{"d_mlp": 768, "init_std_o": 0.00418, "init_std_up": 0.0229, "lr_mult_o": 0.995, "decay_fraction": 0.568, "final_lr_fraction": 0.05, "doc_mask": true, "steps": 10212, "dataset": "wikipedia_en"}
MLP neurons of a small language model. Each row is named by its layer, matrix (up: input weights) and neuron, and shows model dimensions 16-143. Each number is 128 + 32 x the weight over its row's rms, rounded and kept within 0 to 255. Numbers have three digits each.
After each neuron's rows, "fires in" lists the words (lower case) most often at its 100 highest values on Wikipedia text that the model never trained on. A number after a token or word is its count.

L10.up520:105105183143044180138109052059103134146102160104116140121161117163131167067153091146125168102098149100076111100155144146119077139116120127140150122192116109096178099102097107148093159137125127181181110168155129100082068151130131095070154157099096060105163157113129156110070143121093163092105144155080170113160083135125229161079115128142144151172203119096113152147091124102098178124124
fires in: "an" 76, "anime" 4

L3.up164:109107114183158054140114128185076107135150111141147090119100128150151106166145183109106148121073101140128180078119134130156178114139166127173177102101099131083178080129103126148108097121098123077097108135110068093052123111115083179159118161118109066159183094152134088118124148112104121100104201078097179167175112093140142164089111137160095139100128143123137122154133141180125098107148
fires in: "that" 73, "and" 6

L2.up4:127095128189107094133068119128102121086120189125206122074151100131062177099093114122132118128089116118121076137160121128084134138164162065118126121085119170138158089145144159159130104084125114186144172119117100137118094153080181166175143173108137145173129110161114106038112116096154110127133179142132129134111122096073135108125121083212142163119166180117049132141132120151159176071127
fires in: "the" 21, "an" 19, "in" 9, "anema" 6

L6.up756:135105101066120096126119148139066128089139084156142094135157108159092079177148127155108123250145134119081083149085138190099124119121094117133079129112147112095146113116107121127092179091153126199120089128135175136083115166111122153151153113143140106168107153105107125127193130117115125113091187145112146147065135195150142101126137130164134187067216125144140071107156127123113131151098
fires in: "was" 28, "is" 10, "also" 7, "are" 7, "a" 6

L8.up179:150155207166108147121129119113101164122176118098160107123065151121123138173164124148099120102116163147130143122149130116131126147142148072141074075125154132138116156137103144117158151109198165074088067114205168087113103132127128128121169111197179134077182155117146104115118117093084116156084133114114107122082118106138128104172120153119087124121237124110146137134115091136063122061077
fires in: "be" 15, "have" 12, "it" 9, "can" 8, "has" 8, "to" 6

L11.up374:120082164125128081119218085148110110144153096141154102135145121091134152119103122086132109093166111240091150082142154154144128130146083133132147151136131097160143099096090170099111126103116111148145150096046133144091084128159131165068163114158198136114140143170112039131107064122175168131107066130100170140159193086132123154139156203122133114139113143101153129110082163163190182139161
fires in: "with" 19, "of" 15, "for" 13, "on" 7, "by" 6, "in" 6

L5.up418:103112042153161120186156149131145119164117104156161137067199146171121105092090115119115113163116064125159144175137143134119137076138127106077166136157057125099138066085116120100118129112144084178100109093188083164100087135103124157111082154140079092170136130093143088090087100148126137054139162087051183075116102100098138194099133160202157127159134156110133173206069148114122143144110
fires in: "the" 20, "one" 11, "first" 10, "of" 7, "a" 5, "and" 4

L2.up33:131131128138117174178136111084113096129137181151096141133104129083180111116082182135139150070189172125144193160206105142100077150087111084102145092167119127128191154122101105057126092067110126151188127154200088127130136092074131126160169101123115101092101144149154157134052176140121095142173133145129094159055105151156124116119148141143167139141132082060157123169090161128158181130159
fires in: "such" 31, "well" 10, "real" 9, "just" 6

L2.up396:110102096125084139142183125118126129112115113179155113177096132119119154103125095154141168157129168175132104055168160136095119086147164132118118159123072147159169076145125079148118086084165160159108136143128114140062064126128163083184149177144056176142132171161156184127062154126061100095152136169073106160137129140125120187129152072166075170116148115159106098068173112096079140071133
fires in: "the" 49, "it" 27, "this" 9, "what" 4

L6.up721:057158165140145095110158154131072085105166177095182177146150129114147163173152177118150089170128128123088146156137125116096034111112167120073092181153146117119113141061150131112091143165060150146134089141110134139098158182115151144161171093140128121105116146033137148172102181110075082106171068111147084116089155135069099132144143146184128126079116129137080140098081101143089114124145
fires in: "of" 80

L11.up491:147093106115090103090137132119112135145067090111072093146131165166161127161103097158162170151098109126163073110168181182172096144160117114128153129129103158127186157132053095150148108094089132145112113148098150141154181100139148144121143089179137093101067182106139138110129199164095130132119154096123182151129093140162149132104135154127103107086083143106156079164062167115076143116120
fires in: "is" 27, "are" 18, "not" 17, "be" 6, "also" 4, "was" 4

L10.up510:123150132155126151101159116144097116119128101174168125170198166114086088126102151121149107176144108111147189102175159182104117131158138117107133162125111111084128158139101133093097163149179126188101129116110103065089109147166117213130069179081174108105179131108046143102087127151084082120171136200148143165155090163147125152145136082123136138123194133103147168091130120174126088113134
fires in: "and" 78, "to" 11

L10.up152:110147156128177113136105072146159136109161152129133170127110109142146081080144142140118164091128136094165106171129153200156204121149133160134193185168119092097060170094062080144127096085152097164115116104160081138135175130157143131137104155188083109104155165087136104096116119131034142094096108206170081118108095116128144160105124132117142116081064181138113179157158157124087165125121
fires in: "well" 15, "so" 9, "later" 9, "career" 8, "days" 6, "just" 6

L11.up146:098185144182099114106142097167097145130087147079132185072126130089118118145167117113143133119149147113163142078181127162171127081054187063142151145130105116129103123095127163128119181117117110164115145109123152180115124176161185129133141125154091165094155119111113116132103132173107047148105099174091157127116157124134098150060143062180140192110076111172099144121148150072141154128184
fires in: "its" 25, "in" 24, "the" 12, "s" 6

L11.up85:132102107141137113164142118126150119150121070089077147139173136162094157084134109147147122105107092120139112063156108148166121123117154105192130053187115088058111107176114136118096141139155144128152127106131098092131098072115138194132132172126116039127117185124131100105081147089119129136102104138115155138159074104115195100084107156208108183136193135137102168157135190140130161208114
fires in: "and" 36, "it" 14, "this" 10, "a" 8, "but" 5, "that" 4

L2.up291:141152119114073090131118188110103144147126087139135128135100107062163140075107104099122090224112165111088152107102139109170143141090185075124167110108131166102098156153121106155114161149139165082113197202088131094105138100085135166147088137137130182116147119112045065112106155107119110135135153100156101124087119093127163174151144076152141151158150160132085181092141143159164143133171
fires in: "family" 21, "academy" 7, "style" 7, "couple" 6, "museum" 5, "order" 4

L10.up530:121138222083066084140158115159171144111097160156193132113127078162145143182148067129082147147086108129146104120134073085123100146099129124157143118115153094103128138075103141124114152124104094121111159088116142213164128142151059129144132111096159067154103145123133152031099155098154086097172106106109141189069136140167141183189173133121106140232140099111065101143104129136178105077117
fires in: "s" 18, "by" 14, "are" 9, "and" 7, "of" 5, "with" 5

L3.up194:129113167180121093091119181164134138103129184126145159135197161081140094150146145126137083151112149075161098142140133117127108083154132144093063095126146139127115061128100121135182154144174085125129083076146140132146102121153118123108107129139184139109114151165180098070123089100139154160093116133138139154063103107199082159141188149174112139112081164134116126103169107112112164114189
fires in: "to" 21, "by" 17, "family" 6, "in" 6

L3.up576:102082104072166098183126169117072136078111098124077122140115126109136133159119175156111160142062142107156177108149116118093126142122129098113115149096060101097175187087087190088119110177119142201170110144132094112133129158104198122111135054127159114169109103174100158176095133113090140078136127130159140147124098106122120127118132128177120114177108164108152139148132154190095117185095
fires in: "it" 43, "there" 12, "well" 10, "this" 7, "him" 7, "them" 5

L2.up545:107121083150134103143067151184094169138120128106127128060100114102156117180121148127153123165114153119155131143089178148130151140032097116132058135180165114149107116170121156060112111108121112142088159122131127166152164144109102179072138106080076123108163090116131137080146151165125149164134105141156080110138135154082130134066089115143137177137082163165203113064109140189084153162162
fires in: "de" 27, "la" 11, "deaf" 7, "et" 5, "lafayette" 4

L11.up317:127118123159149106131122105178042117151157162119178179149125100086079137121142124106102120088172130140135092092158146119118119112117095134100141139121146145150123132106124086179086188120162124061113139122060155104122151102080176144165171125088109136191106077141114178130041092131137145093152156130103174145105108214156160124120116130083143126167126201137124120083116091178155131140184
fires in: "as" 41, "make" 10, "made" 5

L6.up508:178125055150126139136133153137097117123117119112140136113145117147043122106181127073099144150124110120108087176144174138122199135089185034062161126131196135153075135129144125125206154147161120141099113077153124120092137123183080116094071135128136120141119117097143152125151093055117157135100159107133210142112162147117107128137113110145138126072125117158149141140095142151125164143116
fires in: "from" 34, "with" 11, "at" 7, "details" 4, "by" 4

L3.up58:136100150131141161130082164051119147126095112108089164080151153132122148100147094127143163156049139075166133174122169135133119130123150089167110169133070160123085160102105117090144109099168153116129082222129168104122103114132163138125103132070145126180153127127118107161153141156120100093127116083130084114136063120120115109132158176113174096172175115117135149110108093128084178215122
fires in: "there" 32, "it" 14, "this" 12, "soon" 5

L2.up47:127131191140084112134157086177099115098113197139102135163108156108113179093112113112116133177094165102110188095140075129132126189108157165177154175152122154087109130098115109122141191125066079068115126149146135105130155137131110094111134204155119125153170166066126106099183115088123135136131108122116062115102101115139149197174081129104094176165094187154107098132114090072089153106156
fires in: "most" 41, "very" 7, "almost" 5, "highly" 4

L8.up582:126102154100128083125073119195092128120089084186150130127152156105136108113161135094088129153142110134146085123156160133074101145148157091174111172110130089090099097145091231206177059139163160155149099118138153112082130116135144181072133122120171128121161149093165131103135131137081152143172184128117087135126182137083118144151152124145088142110159084069093137131164136181101120122173
fires in: "was" 26, "a" 9, "s" 7, "is" 6, "were" 5

L5.up266:113093138136118120120180125171146153115170162126164162142104124084109189102192178109132198112133173116132142098141104155176163069151088144141122137104170101140077152106089161177122131120124058057113159144154087114151134138099144097087148106140089195108129132117073132091114086132138119124094087131152113113158180156128126128156106113144127107148100123133138143187119134138137133148115
fires in: "to" 20, "of" 14, "in" 10, "season" 5, "name" 5, "for" 4

L10.up372:157123160151113129084084181107071144059103103124087111109128166117126109079130138088181091102131066091119160098170101143183121135131070156139148125123118136179148135053073130077148177093110170062142122111132174100134121120150103065125144100121159128107097116129187161127133104158107088093176197093070115125174097145087127140127205144115139165138173168114120098148125153066130140160105
fires in: "the" 48, "an" 10, "gratour" 7

L2.up447:147121083163122120083205155123184157150108121125116107143183129094181130100085129174105105143112100096194138091128110172164124119097109106155113149159113090090124116156136094137089123085079143095231109149148086082140118078146139152114123084096126128130093174161098141103121121158121153057182148129123079093124127140097169150147139151186150144132195104079142125105160122107168115076115
fires in: "or" 47, "and" 46

L5.up746:132105162114062100094127136165112143157130105164115141084146082124162149157125119143161153168100063148142107131097149104026131097083108126129108160145077115105155151132065140138095112114166129167063051121107101161108141124148145162137136171174127127184111158150121191182161117128103131144129137197148152199091113084118124109180143203157144152084169181071114108090181137094090196130073
fires in: "was" 20, "also" 15, "be" 15, "been" 7, "personal" 6, "were" 6

L7.up470:183092094122158041083151171196119098123048136182193093131159088166114092143152175092097104152136131123143073121108106111130147159148161104123173134100126129091118115129119173130191100079151123123085130124108131163160120076081121155190148169137122163174137130106100103069133099131066162117129157103128116176164124074077102204169101134149171155118118167138106136162123134127142120109145
fires in: "of" 29, "to" 13, "with" 11, "his" 8, "for" 6, "into" 5

L6.up228:143183182162141063151145155147085114140095096162166118046102114141107148083127162164077130129161078148111160120077134124106131203136154109201110091146134053175159155147177108092182148144095088143157091128149136135117188129044130204172072137122089122109180113157169165118130139129094074104059111152103099091101154120120133152113116087121113170117151107127104149110141093164137104135163
fires in: "or" 16, "may" 13, "can" 12, "to" 12

L11.up444:133120102077167129141169069095131129113146094113106099136141090166151227093130167141177115089072148149117141182137117123114170094107142190156159125072127109154177107119157156152187136169162129081138053142130132063122131075137105078055120137105082057128150175110108129175078136119128076076187117134131135114123137121099109156183144131147173147128162090123160218135094151161107105136196
fires in: "rochdale" 14, "by" 13, "al" 12, "1" 7, "3" 7, "4" 6

L7.up61:125064146148065098206150043158139181124124144102129179127101090143139110076127115044141131153168175126165172093074095149147144167115179143164181176082136066176165148092072115097128156115110146113139151112118167092119156132165112196113102148144099182137098114139095089127162124104148133101113181132130102101123140112099188116126104111140122161090094131145116115172105123195153153124166
fires in: "more" 30, "most" 25, "very" 7, "less" 5, "too" 5, "several" 4

L3.up710:153062107119075090174160108110113163136111122150047060118221072135109082054112131165090142105104121149109106120126170125136156127181172132139151135123064139137157153139160114100137122210060126167123143162148155170158134123133179139161104188127039090131152159155140120084160101099131160073161133092036130156161085116104103121102155120098187120182166142106120092122184130110108122231087
fires in: "part" 31, "one" 13, "an" 11, "on" 9

L6.up503:134137095110114102151093107137107100139121128097140084078118143079106122111079185096146172087106105170128160104041121116173188117144073200146105168130115163138129185127081144196203124131114054185161121159092113133146155117110197142118177134145110165136089114184116151099066077135162149076146117130184074121109134131134110085152145182190125116135144130102136193095110148084117120110102
fires in: "of" 47, "for" 6, "in" 4

L11.up509:163136160163135032121179159138103110110099122108134124084101110163130130131113155118095161107173142130115117126146131123139076194085057118103102084123164119073165082086126127111098129158134120060152103141127146119096155153091115116127186147163145098076174208080110100144166155086084102074118117112123106158138130139135158175138169126152140137109151147137133200109149133134160080160098
fires in: "of" 27, "is" 18, "are" 10, "be" 7, "can" 5

L2.up598:152094114145128046082126178142101168119182155085186151074069135144182101168104100137167148159134130137091150133111125188115136144110117106123126174192131140094126097123142172111114112063101121099117146120142092121126163148102122134149138138119154189078108152124101184128162154125091092142098064136148077093083125153095061118066098194150129200180116132119160115183184157080093098080193
fires in: "de" 35, "william" 13, "still" 5, "deaf" 5

L5.up190:128198068110141092157119121086081133127118146160154168102047090145127126119095128137100167157144124108171156163138124114058151126077150049128125170150131119121187110143110118134071127098191133197155121160081124152104076142085133125131129177138137102144184167144166132134133099169091131189086109181083111176109119145128097134085121090145118154060111060137113125049117134098171146103153
fires in: "the" 53

L6.up466:118169133146144189108138085140086131120127144140162153118145120147096164155147148151152121158090143137147099147167181121078102074061109131065111094148100166105129128067132163136155147137119096147149090172096128142110079123166160121197100112092131111133168075143133117071110153117148135162079184162132124142143118151226150127151135155177179171159108118085143149148153122143112113157167
fires in: "to" 45, "and" 32, "or" 8

L5.up356:159172170180128099141123133147099064193127119154159154082098127193149117155132075102116184151093118076126097143124140101132071181165138092137159098123145103138128092156157122102115172128147113164112104171152132155086111201122138185119144123125156072154135102163110146142138089106136149192108126176078094071090095133087097149174140161136137131157078113097104111059123056127076120152169
fires in: "would" 46, "will" 14, "can" 13, "could" 11, "to" 7, "should" 4

L2.up461:063109104146108135182152193166135179102170100115104154068101114147115153149144118124111067145098127114110178135165139101112089123125113171151132128166146155101173136188142177142141144174143111110153132122133089137098116160130173102148122039166103116105079098144080145141071125128168066106124132071116122167175095096086080066117118086126157209141100055107144080081177136116161146132102
fires in: "election" 19, "court" 17, "parliament" 6, "jurisdiction" 6, "laws" 5

L10.up217:146094234143069123100148184136116124095138110163216133102198126123109159162153157106134155073101106101134158153115109165130119099149098119114201158150138087191127161024115158125119154072138149086126116118113077119132149104098106201088140119138144170083179098117159183158108162134157112175122073109088131175176097131148116152156094123133135105113160160112149098156145083112129143158135
fires in: "a" 22, "with" 13, "and" 8, "of" 7, "be" 5, "has" 5

L6.up486:164203162106118117068144182080121120167096126171160160183159192173139169148160118131092156111100110085121130129106131090119033159093126118118094100177169113146166093150108110105112152145136128131155139173138155115090126158149166173076136111109089122135147073127123139127153083085150149150119105135104081139131134156135122161146159112104097067169072127171141166095106100134127116181079
fires in: "to" 94

L7.up764:198148095140107068130122145160091190141128125158153118119175139182091064167132198107068141194168167154117123149126070114120129077144103122159117127070093155112103145081081167198122137151178073188138186106092148138117116125109089160088188126112103118140112097102116101163087118118141157113103126130101144217091114156143131095171096159091111123123111092141157117087094201160076117144135
fires in: "to" 19, "became" 13, "as" 9, "from" 7, "into" 5, "his" 5

L3.up305:114105130163100166153168198156101139120173137137069183114083077142104106141064139116118110123148115098141131069160100114171118129121134111131156133080111181105131136150103119178123144114167141154132093123130043122150124106093125088126103127120138173137053147158145109115102154168123151147124093046094121141103112174171143101138103065139083108179159102195159131101161114122108108103146
fires in: "in" 14, "such" 12, "and" 11, "of" 10, "described" 5, "wrote" 4

L2.up427:115115140145109090095134135180137084096098111188133190127128066145157096165153130157102125183117204159126129135113100157103142147096151115147091123132141117164091124185131161077133083138160144171142143128120116148147129195171127106179165073058069063167132106136121159060141129108132160137074116173121116114192101110079078128131109128175156122114093135104155119129146114108123194196106
fires in: "would" 34, "to" 22, "could" 13, "should" 12, "will" 7, "must" 6

L2.up553:178116117152126121117159141110135139114113089149158184110113133095132109195119132132168213155168118108168108160127169183105123180142138115146182148119152138152111146120090154172101125102122102130077088139191091131120164112148101152148087079120094147150144168149153165154128150133137084144148055159087156145119080167138100103083142148104089128035100124137134120113128164088066140145115
fires in: "also" 45, "not" 29, "still" 10, "longer" 8

L2.up271:173082126126076172154096046079078125127156095123136133119141066117084088136164059142128182104136126127125141185147156151153129104187149171127164126126156157149123140112134115116078106123049148157153105179149165087123127131121118129078154165118139057101116139154168085166134147074115111090125117100063120116180163173134157173110090116109167148137199151141099171149159125143121138136164
fires in: "an" 79

L3.up357:142114148142069132151123082168094074165108135161097143089107097111173093123087122167096074099111148143105121116116163146158132174169099097125106149140071111100118175092121137164141090040107140130147142133194164112180160131085138133111050211070141081095173183076139133163151169118132176139116160116123137122168099135157146150145191206121095132153117159132126079210156107137131101121137
fires in: "more" 26, "is" 11, "less" 4, "very" 4, "highly" 4, "much" 4

L6.up755:161100162090148108102129094122087076132149151109192167109133076120120185144085132153156103153194135120124149154103129195160081160119146163100186138186125119153147144155116135122126196121076093075127126107113056137085118161131082169119103117084088097088136115099108062086128151059145120144157096102134102103123111191127079129081075161165126106141093102130135131108125093201133175159140
fires in: "to" 35, "of" 31, "only" 4

L2.up652:049106098139101148142107091126150178131115132082131137096076090169163122147086156081078120121111142127140150203157165092122114155148094125105137155137142123151133085076179137123112102133133086106139147141126116135118095152143090110098151164165149074104113107163115109072055030119140115086155175165132145157130093202195137133099121096110118113115162088102203216098132136105118084183100
fires in: "on" 92

L3.up258:096111161132119179105140188138089153123171141117133150141142072132104065114108098144090158145130153160148067071136068196172143084157115099096083145134210155106122147110130149184185182159161142113145107170135067112149191192131142125166108156070123159134085111107163151165137086106150158088093108109111063091091103158182146067133149113121142141130157108124107134065182117071121095113161
fires in: "as" 52, "described" 11, "declared" 4, "wrote" 4

L2.up124:153137113131157129064154126119174118168131129125178122130113130113086097105081088173132086170063128097143111135137146119183122129116105129185203149133132148063065128098141110095092126155097088156180147147122061066130113102076189154130169090098149119126158103145107132116148157208130132125149134155110146108137164146057130063133105102149144153172159151132135144127069150118106132081089
fires in: "and" 100

L11.up185:090124161140145132189112124156121079146175146172087138117100188109136111144169110125136182139137146109075162061136125134104088085091190108142094140138077109170139154162125158063155154132117171160142131162149144122082099082128116118158168111116052128117114109051083134094117165076085151138107135137159108150160086131099160140158142108078129139085125159125151118041060108134112113120173
fires in: "there" 33, "it" 31

L7.up547:108142198146111123088111110076128166126141116166208124112187123147197153177148120103097149121142169100087137120173173090117122122142074117091134093129131099156176133096212168081127134134094081194134151145178137116091098155132137125134128123086172114092107118078112140098166157126115152116149111196103104138082127151115130157100153066159137154134136170172123154097082077135144162121095
fires in: "of" 24, "the" 23, "to" 13, "as" 6, "for" 5

L11.up314:119113127136107132062145139145100131051089078144157089148159113104152087167156184123145195125139124110160153147066113213097076153151143107110086128129182063143102131106129147169127151120123129181125183156117084170114090129144138134090117108139112154142109127131134107135081156158148057148104101165185119207110127167120064104100119155114104139102142136142109136104140129146142071161192
fires in: "to" 68, "and" 6

L2.up757:163084156126100126081083109113126155189068133114132154124125113141165180136088143100141147113148080140161147113199184104167106145088141108104137169157123139115107118129112143142123133145205162165154123154156159140127148159133138103113085083101150097192050184141181110105092097143098103114071137172146142134123189094135120120102087114155135073111096096089111100148145170089123105031172
fires in: "over" 40, "out" 15, "up" 6, "updated" 4

L11.up702:137180201104117116110118185144119088111149139176110082121116118147092160127147141164156101129095093123097170121079087162136113127159141089172165132104123103134064149104167157115161172077081140062137099038135131155105053100134162125087077118188132158177138123118125073164135116153117122167092136216107182180105154148113098172132077201107148175105092150105105114063127130127096102139144
fires in: "to" 69, "would" 9

L2.up232:086109123134148094095156096162117135123174122086091149113142138169128165095114102127191103192097180141171147105141140117119139145151118154135092148189118124177156121136225143093123139124175092095112109161100093146061095087107152083120178107138144147148115130139161149088168101068106123077141148054101094187075100136046095081185139077118068098168132142118113150121118170156113099154105
fires in: "election" 19, "parliament" 8, "temple" 8, "competition" 7, "award" 7, "office" 6

L6.up9:099126163140095147162102127176082146124185104114096095163144093163085081104111129139095173129148161088165129101120132195127087144177163090147091154163116048096148104145138144158101102083135140143135145204106152126137145112109174138116118089146126082125081141156143147133136087181101131097061115128134139131148115141091109119144140101107198128158197140074118094092057154124096164086107
fires in: "an" 41, "paul" 8, "it" 6, "one" 5

L3.up120:158137156169105077103140131178090125147100121098122139104112023149144166180146145152141112157120127133099114132145175126158101150100083114158134130085095146040127125168069156179074180093099152171137112072119095140075131143101159153152128156133129085173093085192139136183106132157098124049142153161085115147097109151099122096155062150137103137172105134075127120187110125125118180102167
fires in: "one" 28, "a" 16, "each" 10, "was" 8, "aporhina" 6

L6.up121:111122120135175078074094139124101152078154184142140092164110096106130055120135136109119156123094098081174141148152096149101173176070130142117097120113133173190152113130093135128134123053112129163218107131120142135112119134157102134097163132098106107157157122113119145084162103075171149188153190178151140158110153083125135134083123121134190175051147104126171180124107119115042127156156
fires in: "at" 26, "the" 17, "in" 11, "from" 4

L8.up295:171083134107187157114144166172182115137105169120140139096129140145135160101126166164156141171136116113152167118122143113089042186142134104173123139140143097123089147154147150122148130140159079179185113159128095097161112140159121119124170131098116146102116116112119109039100178121080101080077112110125054141106150121150092118111110120072105091162103120110112172111145119126131100151133
fires in: "to" 26, "and" 11, "not" 9, "or" 5, "eventually" 4, "however" 4

L8.up735:124087142138140139142108088119116051099073166156138135159135116083156176119149079114134119148102132100171148065166146128131090113184154113081193134136150135061218125141123088115100126117131089119178153128165127034120166171071108083146167149117103126145173162141082112131115088096118099152189095103178140136129133112107090126179167110132171143157159182107109115088125076145122144079168
fires in: "known" 20, "of" 10, "to" 8, "a" 7, "it" 5

L10.up659:093158083146058143113130047116118133093103144122133091110113054124145127120096121166119165105058160093155211083067126135124150122101181082125142158054091166117171152104109141097124106078137186163058103126190151187135119118097182105199139149154092133161123174111130150135081119175080146082123132126116101141158118117057179135109164075121067115145148144153108125095146149139107110114147
fires in: "it" 34, "who" 10, "he" 8, "which" 7, "succeeded" 4

L3.up605:132146131090140110101111071148121125138094178144178089082142103141167093075089134140088167118145114137138134148065071127148106082130162136158129054135118107080118166093164118161135083146147104182142114114123139082099138118089116157132096108124169137145135188164097117129115133072096110125082064105162119196098140111095114136171175059118049107136183107152130174108111167122092163148140
fires in: "s" 36, "and" 11, "also" 6, "parents" 5

L11.up616:155124178115068125123074092133096149099125146056108094108162149099113167156145071102115145113184159120098126080209137214200131160115157125156174071161129166131161134100144139134147069113104099184129121150141162124113121129167133115149105127141166113138117089101085161133174067151081121073106124097103119126076109116107111134145131153125115185169147133105173132093140135118118102186122
fires in: "an" 54, "de" 7, "san" 4

L7.up446:124110144109089052146122144168146138162143101130147168119105147194205177131131165083072148138140161128076103147128169074059085129184110121109118176117096100136176065072149085126115071119159124141074068148131119140072153150071160096115111122160169099107104195083126141131160089182111107070104109117117113132146093139107088171104117156149136130109157174133143121113098121120136087155157
fires in: "of" 69

L6.up52:143125173102135160139109089102136080118023179134142111089061171145142151126174110097185177129106052128177113145150151129116135088163090135141116164151124156125128147139066128134102125146152109110173115092131144163160093183128134114159139121158113120150096154135107119122111071134183181087197122086101055152122165141133119186116131153125114126147102174184107165047080116061143128098136
fires in: "to" 15, "s" 15, "there" 9, "of" 8, "were" 5

L5.up230:139122152130131080109158139106120118186092198109180140095129082127143088126131133137116118091183148147164100165117153083108119109187089085156146071079151153088132109120161129110090123073111135182074150158147140134107099146068135134083149130126106121140149115127142050101180110121141162126120167155179146136147144105136095175078109072197166177113135115097174138114127098146158061152059
fires in: "of" 34, "new" 33, "exchange" 4, "in" 4

L3.up652:110111110189134088108145097157106142144141149124157124092132148166164139106107170165156108163134105102117150110055132166113154129191148085230154111156139088096096148128155031084097088127134128136136170174169135128115142099033166174178145164103105133102123118119121126153151142166100158098091063185158112071132134166147131119107151039117184130094146119104115159159079093179129177096071
fires in: "or" 54, "and" 40

L8.up345:105163119122141085156155143165105126119163096113180110150128069115128059127141179112059107109150085130138134069178166196131135148108164119095104102062176132051124172156127144098173149164110130080153117074167119100087140091061099109111194144190119167095143160114133162053124138118147192185136156099081146147160124116093088078153140119134149117170089125106131150089132087116165100118202
fires in: "of" 27, "include" 14, "including" 13, "by" 11, "as" 10

L3.up548:116080136151094092125136140082155118097115170132132135114183162132101140139119104192124184139142138062104098155104154202117092152141163139188113126105083159107118074087128062154145101136078113090062155230138186108123132122157146134103095136072164132127170129080205107121116175210142157142123134160094165112175152148129134114132127119152145204133142104146037191074111112127119132097124
fires in: "an" 62, "type" 5

L7.up731:152071089152138120158173126127111135141097165137183146151175082132122131071111120135168155066124124119120185084113137108107081091146132080131068060155129067211127137162110159110121120133073144139147104135147140078073188124106171166169071126148106116137131128145138097129094175121144119079115139134118097139141099171088172136151218117147146130131190140121083152082116119179118085093174
fires in: "they" 38, "to" 25, "of" 9, "there" 8

L3.up435:192184164153082115156153115141114139166117095129104077161111123120173138152115082089142098077152117146119123151175166137132215127092138151181141177061119115105112073127151134131115098140152108070162113141194136130124056115117145137145158099136149158095102151166152126099144153094091095121147195107160097113124120113135100150145051184152168128120152120073127132147183169132120121144108
fires in: "al" 42, "cost" 4, "out" 4

L2.up477:131125091073105151129190162049142107116164153159095101180124106107107081122133146118119141111108120124156134120179166147132121182167182178106153109142147153146105135108173066073145044125070111148121084094136106116101155155119090163148160152145072087128128201134188161115115098056174147163130155132095101135058084106193080117117119148154143137087156152106149093098109153180097111148164
fires in: "part" 19, "such" 13, "well" 10, "including" 9, "both" 8, "also" 7

L3.up309:093195179171157152129151108160067109107112137116154182099163082150101095116152106186065123121157180155108098105183140135122142106164128102093182112183192127079126074112130148153099146167101074131163146097171119124059199128117132199107098145137089137132083110166086185139172185130093125098157138154098071098136074196126154084139120140097109102109133092119185120068131056155170096105127
fires in: "a" 52, "as" 25, "medicine" 4, "limited" 4

L6.up405:092169137186123043107143150182090136108098144130132152152131105127145179108077204095114151159139139129148114109189116127165118152114150126125141125175073095056105103090131072119127119140068126081194222133112138117136170081094082109132145130169149149092161174115111081085136127109153074150130095121134138126087185084112089162171133100108151135177135125103111079107088106199124102126145
fires in: "of" 20, "with" 13, "include" 9, "a" 6, "are" 5, "two" 5

L6.up251:123105137082089095143092114098142185118152161118132173128083139151204162113113166131139133142113125173141153082104196097164151123158158102143116122116163122098144138078113111196084094174193099169190180130099147131128122128097134118091188102143215186125099127135093088106119097115087130075108107191078092142128133131152130114166159115104097136156130149079122123136107173127128158156106
fires in: "on" 23, "as" 15, "to" 14, "with" 11

L7.up411:143106125127131202180137095117095108131151130173086135089128134155091168153090181147165141117169118110131119121114108160124157110149074121155101181089167077094141186094135206182165190148092089094133123124099098105126098118125136112109175125138134114096125117190107092058110202129132114063161180051147127133128149104149137114174142134132129149202148134120149131077148135107095086133116
fires in: "of" 51, "and" 11, "the" 9, "s" 7, "a" 5